Weights of a small transformer language model.
Size: width 256, MLP 1024 squared ReLU, 11M parameters.
Architecture: RMSNorm before each block, rotary positions, untied embeddings, normalized queries and keys, capped logits.
MLP neurons of a small language model. Each row is named by its layer, matrix (down: output weights) and neuron, and shows model dimensions 0-127. Each number is 500 + 50 x the weight over its row's rms, rounded and kept within 0 to 999. Numbers have three digits each.
A block is one neuron, or neurons of one layer that tend to fire together. Before each block is what it responds to, as a language model described it from the Wikipedia text at the highest values.

Description: Prepositions such as in, as, over, with and on right after a verb or participle, like "flying over", "located in", "classified as"; also the "over" in Overall and Overview.
L3.down489:526466494536394443609454394548513535469462398481602471536524537553499546523543514502462542493464480454493515539531570465443494483513468529476506537443469528501465540527555491379493543522628427523439508468458427473459497519470517419532497563483482517412532550522531560446519460450538566522447464422495500532535560509532491528451535459505450555507607482458580520517434517458434603512548

Description: Words that introduce a name or alias before "as", like known, referred to, such, the name; also mid-word fragments (pun-che-s, mag-az-ine, Ty-pe).
L3.down830:506509502543552469471442489461431510479475530478535551482522493421451608500552550468433501452495539447438530488480488536568543538580525506573541583503518443409543585602437496479534461509557510515518437495467496465471486616481521512525493445519474509479568537544459561489530493488583495506576509487534428544491508535478571508462418539423478533548537477438492471521503449555465495550517

Description: Prepositions such as in, of, and throughout right before a country, city, or region name, as in "largest economy in", "Association of", "born in".
L6.down319:463453559471476555562492457502497514453486438519495514526414390550549534583491409460486562543499570565591466500497521486462466579419507504507435522513542471464504477509567464470548504526516576472479488506419444412524520574622448578543415467514501470492553578514446377560463507599449488476461565499493511531491562526457417394467545514487366554489533456520568542550486487522504478523540
L6.down462:489478484574440533486472595461495510488400520455480501458487545462497485511453503481485575531515488483492508544579510466509527523529529544560544530423469514543539539498472528427533491445465466465465568428577451535546484564541404496469448545587599559515518597469472504520494499556523516510531487473375438467585378524437521567481568552590493590427617495413516521426487548462418425493567
L6.down489:488566454524544435606480493549476497543585439542512447558403484534454466518471483567527472429470482486624453490530496461480484368497553458542535496434479442462499563478520492454647562470599550492468511514485403483424527470538562415449473558494497458453541467545491557508468529541561522465473515520486488570497554502507497492474523543561409539528455538453521479559427519410390555522559
L6.down534:540543489509558483588588536488434462466451476419509458342445568475510537481524615492528503491579460463517430552618473463456533538507533468488532477469470438475406580515599554464595490517551470447436524445547509498544481553492500465524497504462536496469476544537471430447422452568460499477552533489439511523499435468455434465390498494536464470480573498421559450448528603513463432476575
L6.down723:489584499617550510536498487468490567570513549499431508532517509556497471530481471462532529463477576521545582487433565483483483452435541437502578471535482476507498506448497495510541552430523522492483522508399523520568477517528402470543532543548568451535569533521502456501544548470427557521494485550596454522503569497379405417456453579526417481570523501573511494534530468463377542477484
L6.down746:441496524497453497528482573480392505465521395526497472534437494498661488515520514558491572550503441473471472510590494486439491525514536457411458592615438600481533458516466437429519522538548533552451488413470506548478576520450467457461535506537512533550600566427540486386458515518520593462447473439557499472513510525524468522507534557486413456585561556414503491428536529487385404531445
L6.down861:558525454509473527599528499510531532504526450510504498571529580470489439504471511420500528484488443494401516483494408489528528573548523405463492481483509566485510476493484474424491530579567437516432517538433492445459444575551564560621509479546439454426535557519485522419534511498432447541494472500501466489563457452544448511476546466512418510480574574476547544513521559449492445531529
L6.down862:547384501496502548443461416520531505422468511464520481545510505487479615610493494482452538501422504426524563568482378500482560543554599589479468480492509517485519495497511451438460445626556570499630492461509604499523530540484549450495573554491574529458538510573433492424537584512515580459591505511385568462381583534499479483578353521534477568500484453407537529535420491545527483528515

Description: Short vowel or letter fragments inside words split into several pieces, often South Asian names, e.g. Dham-i, Rest-a-urant, Estab-l-ished.
L6.down175:512523487485562614461515556523441481474551513551430523419574530481426552557557523577541506595564459434524468507404470518535476478537514457479628469456546506499509523555511507467389320542520485547580451466506530534507576544506529472461479512490474426520467494479422518453398444552503494541578566517468501471448515559536574509498445510456521443441460454518589554472479508494523455546468
L6.down388:435527485427388542575491618493591514471528512474579501564478474491450478441467497463466531505516505532547547390391471495493443469478520539596533553551466433502512578602611524466458420511535512516558464516482500537541501505516414512482447497466478601537524490589444526505512434511519542593493547507501622563527476466532488486471456426429565488580561451522485565466454482476466457390556
L6.down513:500562448535468524424495514470467537521552491483502528500378437534564479422443486456458552462597505561399549452546531554514492543440509518564533494452494508428531478483503516476404630436560533509478532531465518465594536530564518530511549588528445522385523445497506514575464524439444486523451517543456585450574514432490570433557518424469521472585532483491487621550503514597415535532619
L6.down535:487548470527427533499544594512563492559437450466512506478375415482466452562438431523547477505591499525488444481456537549495469413484589500459601503514490520546536494395398564432490421525515529591462524366467511495609444511484513530497437555436499541550438477545540460499553547457563525583446469431467460481532533580508434486469596591496489550580453501502439495486545516480513570421512
L6.down672:481556565515548539521484527454506550513563453445473489530395483539545531445464430499539528518523488429539451493477451402413501475477540543562578514564563486423454423450491479451489537524554496514591533585520503579519496477409496513535571510542458540484583544461525498523535417454451496404588474484393476520529518520489495486524553523534510514584595605512536559523474584588423571462508
L6.down774:528504426515429534575530511498399534595563528507484513502490441525455494497479587527524499449554498597534519534542469509464467538583445449409485540557526520482448497406514538457607514416451460402505539561522530438507521482516545484430459484572580469502455534604446558521485499562510389528440609490533494499532637527523535485459501524514582473513444542475495472398479524499476572601539
L6.down925:463489546471418550454499483441486581521503493496518549508444452583476461536440481547403590580580495411458529412442566503529583484422502626568532458447483546504506392509520480405513506453498500567587531622622532391518490508542456452565503583552507402536459549543554534464498511496488547514499502572475546484483496604495534445496485503461544500568512582558499544447478461556426559530527
L6.down942:496463505598490566421488538492570506456486523579539449499420536456549463523586462551461529523431519488471419468449530484443549412507440452467471585580450476568536445490451521563476329609471456499553585517528491545549453526458469508496540536548518570489588556531473474530452537451508495470582559432438460479460504422457565549515553573521468491503473463496517556416508524499536484429571

Description: Short word-internal pieces inside transliterated non-English names, mostly South Asian, Arabic, Finnish or Japanese, such as Baj-p-ayee, Rizw-an, Ibrah-im, Jerus-al-em.
L8.down8:494502460533492514563458539608556538504369588502459446538580442530441464540567430490528468613541461541515502469466543575439388455517489526474447483460518480480393435450464561480451488545552419441524452597494511450502524579577406465476427432524508447457493433503585377525408563507453574567481532480567508556471504519528452512552478524555524508546510550545611555441533464528476439513541
L8.down36:441628465506536491528575455478558534569505591486483529423430546564524523504445516629449527435423534449516551543488419578421469509442535550427545545454525465576426412465463570456553414490563466533508453521583564520479497448431542522623552492482465567590473540475527461481386496454456425518558513496451436572517523466495519538500494477417473406423519518460391449490482523555527479423475
L8.down138:544478416492505598529578509393520516536499581547495532536458587615536428450460554418551524575477555545498529467464498465442553515485540485551544553470529533512491471585427486572476500509519574563502544611502416505463482474473551528519554567503469479515469501574485514550468513492592502422472444487470581425501456531430562515512622521463510483576459511453499429407582577526413558537446
L8.down176:522487566541378524463450626513485535551592495533504492529448496500530521487492481472563561483530442470368522556535502537443573563549425527436450564478400433513463551592503430547489489462599438562482480543529478489506529470530401543565408425484413506508518572499463582453534470458508408538586522479527488482498463628422433359485561485481460471512529589408431480455497547525507515502549
L8.down475:558464469550512629456485588518558466475591504415478526557534502486522526507490540533499489530505503523430553592430454539436526501519470527480599494521495545488474453551595455474491491526475555411500490524513487500596468419538460530471473584443426510524471469507442512572554541388567465507542463570492477516431570581378458418479467425495527464516550388455535465514425477513511570461536
L8.down595:417433504518472451520470547420507545478576398605439451475476552548541405511470518538503480555479512521503501476502568511521505461464510496493504488551491474471445437517516560472512522446460400540601437512554426445520507471599451556499525467542449570427463498505522528517553452540592587444516452524551421554492582589464537439559469581541458532477455534496507468470440541500522519489479
L8.down710:416549585530548493451529601464461557482571566573532491593399513471504437543422510470555511575542511474499532537501467444548539518474431476518568530620474454503512474512551461540497562428467515565586465556511539604483532454423495514542522532423477531468514507508536487438428477432517481439380454459405548429491461472500474509481472503353533552562563533422498498500536624592450523534434
L8.down856:502450554472456581467472538414461502519561409517537548518495441433514476494520485541580459504573501456515552606539539570403504475519486457601510533499538569528529478439479496431500460490471550503518425460581475560531560451561556481554514507501480553619488472500494451518481562503471419482554526412431511459499520515493421562497548617452469495576481466469586512500413572598502499455545

Description: Inflectional endings that complete a subject's main verb in narrative or biographical sentences, mostly past -ed, as in signed, returned, worked, and also goes, swept, took.
L8.down182:449541520472517486444474518499580508473433506417509520422507413497476499485477556495481562466454513511552466492471568496478545513522518492469415415473505582488506522557492477441540538461607519467487568418465502516539550439550511456521588576554454488548520494404404460558425452551515454488532580440488446401457472474479479439562467463481447450459520456484482592519486513417586567501385
L8.down333:457552498491466424522496525351547517491519514434524428390466521483516585423511556489553505524525623527542426519442510468480531507476509513524450474525517535490554477468503529504488398614557555460581537336504489472421549553479557498449405506532579544523533460497509547511431446539440576451473543598468471475524484534552533443535469569516498491474469532481507508464524516402472493501438
L8.down444:460513549462527531494445535543517451505568593509561466539553487400478571513551463532447484473472537530495517503584386592508483544422419524540394386497541470530516511459493532541442500556549505509533538494438563480494463544484599590501408496520482480499551566648433623449431530476423541530415539531497519518573488453524529533639559474514491561465614446430439547478598432580481504528519
L8.down574:524549563447514513383502599572558500494439537440469442463563494509498443522529557584522474432486503492514472480470442510495453494551524539526497549425481452426587505476501560543529516468545556480586523471565529468546426469471482445525496483517421571519397472471437510495402440600512464512581632496589472519551460538560506502446529491510463470499539411530524531481415511382413447404489
L8.down703:512548456484489549534448413488390497446513493448446552575543510534471560460566480431491545581557527519472483495466549470476394467484456506438479485423444469484485459577530483498453534473544496485509461547549545557488605618576487523440551476455526532503449600491541461464565405450550535493520537508493500465487488552482534450602431518516449520481521507515463623508488489547541544496535
L8.down707:523515417510431531433468535494550561522479573362620473381534540537528504480471477564411457499538460428568537482524519419607490413503505576432538475478361489508574533553474500420529551514529477447490591539465487503449517557474429488546641492554565530484464573543500503436482532443467461516550493467455524519530461494550575447550497500515517460529501472535509544477445459378526485516479
L8.down755:553446431476523463552481544527524540442572423548527458537437490541461502461479404420471503542495453504455542560486488550598505475498495457510460412524555469483485440479437509558586501554474478335580466472519500499521503535578444416390504513613452438470577519496539430527472588508553504435432541505514563496569555465515443472629449455552478513557469552543397505511465545566508545491541
L8.down779:434551496529391561439510575489540476446502460467579483493472432521573488477573534434455504465525420435546514424532498435496555550499554443420451525490439489480489510540434431470452526515439520488483511451508367523514535503491493450521463507549482492567450541466477529499600463543447399437492431508533561459458494510532531468477494523485434538502485479450573518630384416535470504495534

Description: Single-letter "a" token (sometimes ak, ri) splitting a word after one or two letters, mostly proper names and foreign words: Y-a-ounde, Ren-a-ult, Prah-a, f-ri-ed.
L3.down867:501476544531514453410496523525556487480582461487444512383468528541363510546591406517517583618518445465526378473538518512483428484423521501606537464446543525436455455454461547444529410520487463497533475523480529461522407544504508410497515529485494518486442457587508481502473479456535472504570524482413486485568530511550479564483536464438529500522554559549427474534409513522410543486487

Description: Quantifiers opening a noun phrase, often sentence-initial or after a comma, such as some, most, all, other, two, even split into pieces like S+ome.
L8.down347:509539487470506481507429390437529534506482506529402515590400505467569467459432597466610543456547472541559556567544485503520479523455518525490468623456623486484538453485561469434604447482476588513431512521527444519526430501523564463411593491514504453547464539461517434540511541461454550528398478439508562523449533511388408453473552483423577489474585536552586490487509551495391524540503
L8.down493:541520596478409440455417468555304530509595601478505438499487526547584544579559565441459588532449503529489451468505594493503467498470502516552489436508393468546455446479492567454497509532586449509495438496450446426556529449431598490480568387547482521481443451398493483482491501474472491599521488490467496510510507441526517477539483551432490527505462443479479506504518488543570472475602
L8.down536:516447560418492532461449494544494521531465497544497528549536453564499500497464562484443475638454466475496496502493445572460475416548366478467585606466461587554590481624487464464421625537492446434483476477404552501575501473473482539511483452591493444587543555518509478563565534498547504534535529436416476411499479428474499400518534423514578524556527473432551472489503580485475595537510
L8.down551:517631542474515559536491489508487499596440528486525453509520548499585444451492547453525513488488498487480430512503580389495609565510559472540521526481478481497383508510498482531431479513443464569567436551374538558471558487509467636559509506461587552424535506531483483535422487424472513382415586487464520460521529551552556557440616461421473471455453544462496519505507552465522459520504
L8.down596:428447560461470451516527519446491472412521492466467554453568585561535464555533431508489460614472487449553442545485410556431451511505529421474498488483523562500527496529605491518503490558490554449519492487547349504523505581507429517554568451497548513498451509493505543498549524641514421526552412453551424411423528483486466401530497419510574484376460631545549455443540501648474500481436
L8.down609:534401495443452532482489491449490614502535409429531600590538388556393470498529473504465461510520436556521485410532486481512549514462488553526553546522484469553553527482510478469493581457527460501527479445438540500482574485462461447511501486527416493505520585501504513559610471449517465495492443539540618518623468561441435550441557478598495561534511498477457494409489526582441604518519
L8.down838:520556505511518536541466468447492481594570458463469401520544439543504504509406458511428525485462514517583471469435527434541493472496573417477474530471580493461625493411465518452478561446557507523491509520515614371458540457496534528532612463477514389460478397486446531452504460491475497605483543509564421511466569539553545536533467504445511489503427438467463564513508571571413498488546
L8.down845:465562523477491457514436568515444429461552506550476441578561422430436444484531446497549517441452452420523492492389494515497516501496513475463475498466484564555494528515484561544500472500489558517478508577507567497454482456514466509496541483478414499504354496479420495518536552406581593525512510509522474517567577505430412467534497514422534513511521520509442471603496508663572539381585

Description: Words or word-endings whose next word is nearly certain, mainly such (as), best known (for), according (to), responsible (for), played (as), same (as).
L6.down167:487469610459521447472569501474477553524499532513546506567514487444497521507521486576470507616613467485452391478544550501437543538554462563456564527471527440398537547414560539423510433425479531468490525566560415574523546549465515436531560472562475439506534529399509560570522448382457466479410451522520452458525433553552489522491547460446442478508440514448572578490397511523524435466505
L6.down202:518469496489477412466504430607587485515482524541558469473432425504467415493523507475464581463521522586599455474498502571485482532478444586492436439597480565519390449491502548462500501474548520528461457559505473522450553484488518436419553495449466527431559490506519547510585447498455482544491519402564495581481468512537472381401588541510480450515525575514527470553561540444524517609462
L6.down205:534549564474511556354491516438480495420455474454507541481414510430599542450414505490522504433578433440495436495415589482532431549482522535496519507408537521532484502467534449501376464443564523487568480498448564499687543535534506470453576419503511463549506477556425537518527437503494490601473533503558560561464577430514489524462463449484452502543456530562362495517488491483505473500497
L6.down242:477468554479422513562552510439479495443539503510589404489556430434507546525508477482471476506437492568478477530476463542456508459559433593569515545441525560440507556523544502512411453472538424418521516432614616474458518530509529501571562511565436462472528462500506547540451505415503514589591519447521534480493517455433561416547497590473563463511521529431530509480466493495469496545506
L6.down307:468418555504537491528424474416518442594498496518551492472458508525423528557459418469525563526449460527507512583495540430515514527479494491456492396458418537456521515507491483462465539491515531475509532516439484543520438536485529499566592436546496614443530553500535482562406481452458526524477539498586427637433477535514459407512567577366511553492471489561571517541501536579519547479546
L6.down382:495439555495415414502562560557489413608456517463482398512572469503484492503492439502422565528422482483487519460501487464522497575549382493531496555536427582492512473470480384494456488463521518386555479457521426542457469549464507454497552436479511513485528455607462504515509504480536566518586552475380471465493477517512516418506597575592456465475496452503547514497422493633518380509487
L6.down905:497561542458566488585566484472524498460391618532520533505455513454475522568513520477480599453496432439601520433572488455417458443563475485564493493456459543476369551441528420460537467457480435508523506527466571563510452447426472456543572465472509373512434515501514562404506475547413461565506490573523440490348392585514557527512555590516530545519492580480484457495603551572468516429555
L6.down978:489420457481429561533487540424492526428457510498464520563414454509427527561499509504471526520417498387459552488449482429512503526522449536463551491461467518556523542502525498506526495554516574452482459513486571510483428497496598456547551441468518444393498522460546446548570447493520485547560385432458500503537430523562463539479436508508499421542566442514514499529521467504503497487525

Description: Mostly hyphens joining compound words, especially spelled-out numbers (twenty-one, forty-five) and modifiers (first-class, 20-minute); also mid-word pieces like Net-her-lands and "and"/"time" after dates.
L6.down38:513590518509566500459470437495581586541464517441525502542564434606528539559507506540540478498507489495412546463473539524526533560392500469480463484524468487489425535511401477401511537502559543538387520520540523521380528378543497450470499548502466444522602428564418524487464546448562462487535443594413511563447379406550576540561396526483570518511566450517595538500503415464685504516574
L6.down540:458533565486473512477525462503446462489427506489533541402462573561571463528511386474501416545470408531491410369525545468460487496491372492535500506525557440528489493464501532657489503474499420440465485604501427583466529526501476488459515524495460529515525472459512479477547542454413473525428433535318518465410509453462451466478506464457568537502444500499623454478422533614471458474490
L6.down621:452472461568473462480546414527436452372525540512526453447485544442484514486526539402504594487519562415493422538521539528461499507475536525563578460477465514447459522529514458530518546466500495541432470588585528513616517434531456552475536532454479456497476443533395545485446512515512546520587640513525537496443562498439412425442456435553540506512413421485529565614444425485495515492557
L6.down710:476437461407492456418470445487454527502494466522515473517569380477535433437512507461389587515516515439521511439468462511503464414460431559536450444368465581526539431568446502432544449455490469453522457576440424438425500472553610478480454529437493467491486583506501507587541463479528563499528474460401518509390556474559383486413391441463482539504556474481532432443478457464470530621453
L6.down741:485526434561464450512441603493530506468443407527544546524602503529548505543492545605497442504481515594518496502493505478496467510477514508579500501570520447530414456454512564493609456558442440569542448555399421454544435438485366448476477481467421481530446461450407520525499562425472403440457511463509489462440440455565531560411459408574524500555517398480449455525448505517513519535544
L6.down808:472484513501570496560558624543489478547509483477467464523551481513496446498457512482437529535440512568515557511455640540409494475521521481531470490565519506558454565418543498543530538468468477565486408491484407518444415567560546608511494495539461444512486540389476577499493526516570533467334563524428401408432535612502449424530450437560557499489537467504460451539457554457449517493460
L6.down920:552514510579481593569547473457559522471513504365543494506490492577529548497470580551478481419567420487475532439528531550580491575496479495464437487495549522550467468499429507444574517488437553493566513497603436583495487555491576451453546618423401505467494563471545512495452449508473480509500479539492527513531546501463525555503481420510500522580472493420474529504599494474461466491557
L6.down936:561481437464564522418459514545491517550541572486481570601547536489525417477492495513494561566447437546584570362500487535524489478497629418572439541429438455512485541482516618465484546442423417498504434463564519562574476504528448537571465575567496463445521554480486480530454466490486563507459545454549498535481445474549482505487574456437458532614532529554513509501510560494473475538512

Description: Mostly "in" (also on, with, for) opening a scope phrase after superlatives, as in largest in, longest reign in; also word-internal "in" pieces like influential.
L8.down43:565554456505545549487475449542489459592514431493537495594468515447575560558489472572571492448491539476514460375416436444440471465466473600541526551575497509497478497515452522518528513537528482467540457513488417475466533541567461520421474489442460462503595460545458635572534535538509548494529513444492509532463575512515413487568525565409428564505527460491512545467436540434500421499525
L8.down188:521462468597517496551534494417541535539476543415483422536499476457580509498469547434627523550436508528540381427500456520454404550536378501412467496520525604462556545374466496454465588493578517492392460532502507504540529573472498517501525531539537559430542503481497487507416475390569471547500522593519452502575543485485381475463393459459558516524461495425483549538489463554470490419539
L8.down353:512557462498559475523443548562483533470536550530595508525545512542461552494527513452533490520554448446570470561555535489574555425480516399514541562468463436428531480431492542405545481553552451547486493553499507456615384430441462472515629485433591475429512476489424505582426540574459449579470523481434560426555507423506497491508458533498492588458490446505485572566437478578459549489489
L8.down443:518430480413497482547495500432488553495573491532474552428506448490557464587559400467549457507447558463553442549548520489520447485621513515517529507520468558528441466487503461530473502565492499511483564548506555555491411432465499486427472498462536587465538548470497530551457524556408613492409471547553430511540512489428471563443523551529494512530439431489441427503438498522541599523551
L8.down501:546559373453530491561587470569525524452505429479610379538569500530483517550556521511464547545468497512514404538483521503495497546503422439539527540526494534563565488529422519459508484580451554544521537498528560591520451539523478488430394556492552471531514492492478512481438555545462491558410446457456463431436482481513442434556505517510587513447531453473529382527626470550494522422481
L8.down550:542495503555499494505498444468489526451456519580593485539501500542444430505575504465497512490454481525523525492491443517490393427542448494461484452403467503499521570542593503513511585493510457514541531441495424453526399519517439409480452516494563514544578467488466555527505472502513514540527529628456467380437483451487480525459541467541343354534556581501518591490499510505493467539438
L8.down851:525511489480577482473508484558469501478491541432526444514510531466542451374569540566480566578558436430523515525542485482543585432463474460467542450518576496411557494596528549462481540470479428489501593523515554433401456464539441474559538522546569490455539476465527541427521507504466497448518529539409505552427474469570473520534331429555440482506505478506528568522554526399437467510516
L8.down876:501521507501366460498523547494576470552559491493495555399477432454454443457529436429515486429559539476500577532477504541444458474422598432526459512542563461583438574432469456424527551448524546489565490530490582495403513453446411482503543506478424468520459578549508490567454472340448593564541426495599495434524489474517506514508438522461484559430442411553558593551527530452439557475489

Description: Hyphens joining compound words, like two-year, mid-90s and Gram-positive, plus fragments that split words mid-spelling, like mid|d|le, dis|placement, sing|le.
L3.down453:496502488490508547490549435486462533578542544430541477547525427533621459535543502506440552456509451530607483465552446527536529530392475580534487538442444443470607455458534564419567515533498479516476489533442520384480477576479485512570564480593469445600543575451528459522467506454508424566457433462476452459527504467534504520547370500470504450483632556517569503425502495561577519429447

Description: Final word-piece that completes a word split into pieces, strongest for time adverbs like short-ly, so-on, l-ater and event-ually, also other endings (unl-ess, rel-ig-ion).
L3.down19:524517459446444504397508447557551413384433611463487620435501556551520455586414616582430484566458496526532539482516500468494490475561525500501498579489502477475538581506525489445440390518475499503423476542431489521538541528475472519461400527546463428534397506561523471477483563528480422540382521497459561472456522596505418427527456460496533471459405491532562525475541437495543549436511

Description: Final pieces of words split into tokens, such as multip-le, grad-ually, n-ever, addition-al, plus sequence adverbs like later and then in biographies.
L6.down139:489509385412533485434487500501454513550453514462548533551540528491510473416600553532451505503488517459445548510564446507423516454552556508402494504508564477450469473466494476555472504531459597509511464577481453532515554544492423577493487477448483572424478547462576510497451466541509494511479542498520527457430381457450447453500433460497488439494516428552543436513507500496433510458506
L6.down225:499379526508621486444441471553461466480539447534457528524516499618531458491533475473504547425485451474524504504552536429484480493451542515502509538418512490473563456562526488509522454555481598499480540522461503577567484521488471495441516608533499489553461533509537557547554484495613511453338592470531487514462512541419500376454497430558525444496500550551536426457539514464455438431498
L6.down231:514560602584484533522466594441486513455401447509565412469509564590517576595523579527501527442528543525601485515524539569592481445493517526545518628522480473442475478495520576487523516474539467450574494557453596426471460528517557583486502535524412545482459573577476400479475503455491452488574446496433466603577495573477550493442559489523540513514509395560505511498536511523500651469486
L6.down279:543590547552416500570510484527502453536525504425536562485433504501551463454496524538520577543443532630448425470425414502568544523442586480486517547501522477470514518489464609514484491507518553495555457481488461535518476466514483488620569602480502443471493571534432513477558484574416403495510442530464461621538573434479493496505512578547556535555453523368474504551576498575467550683504
L6.down481:551559458473431414537470415461480561555460525504506509613459462492559421527454534515500545560419444486509440478578449518486518419484443585476401495442500437436538506601587505519535608497453511496451499573406534400516575492510526527518500545528457522523505513481467532577489488428490445550521510361557528470512554502459518450435522500465504501495488475473542433475459506538526590556450
L6.down549:468505523345455586508665473489503535509469484521571548499489675515490509466560562506385484420496436486503466536573467479527464474552474493448503395489478415482566500527545609522473469468448512449457538547541484546479518555539543449540557485465432519523476476475498617595505605466534430491544536495524520515597520524562394526607529512433484563549512492467574486466479389611557487382499
L6.down749:478538415491440517497584585547482456536523490497547478456492590533517444583502576559465505580497443521402409447605410561515432479494516489455483510535503497468499508421442552581571572595507505469461562475450534422567567545475485502356511547535512504457498561518476548574520566468521493517564566505515532512520571416490547527463513507421576472597448505506386535569509478487505481441518
L6.down864:446578575471453501525465489550578625534451586428494460552565564520572497518540500517490624501455583426467488489519494500568550453474432566510502458507459487486517530553552567556478514511477542443533556598416530436474432514520454630412545576550476452545490641456498569533481503519414446516507445506529517483490522536508419521553538439567561484512423447489417408542499489506515515568444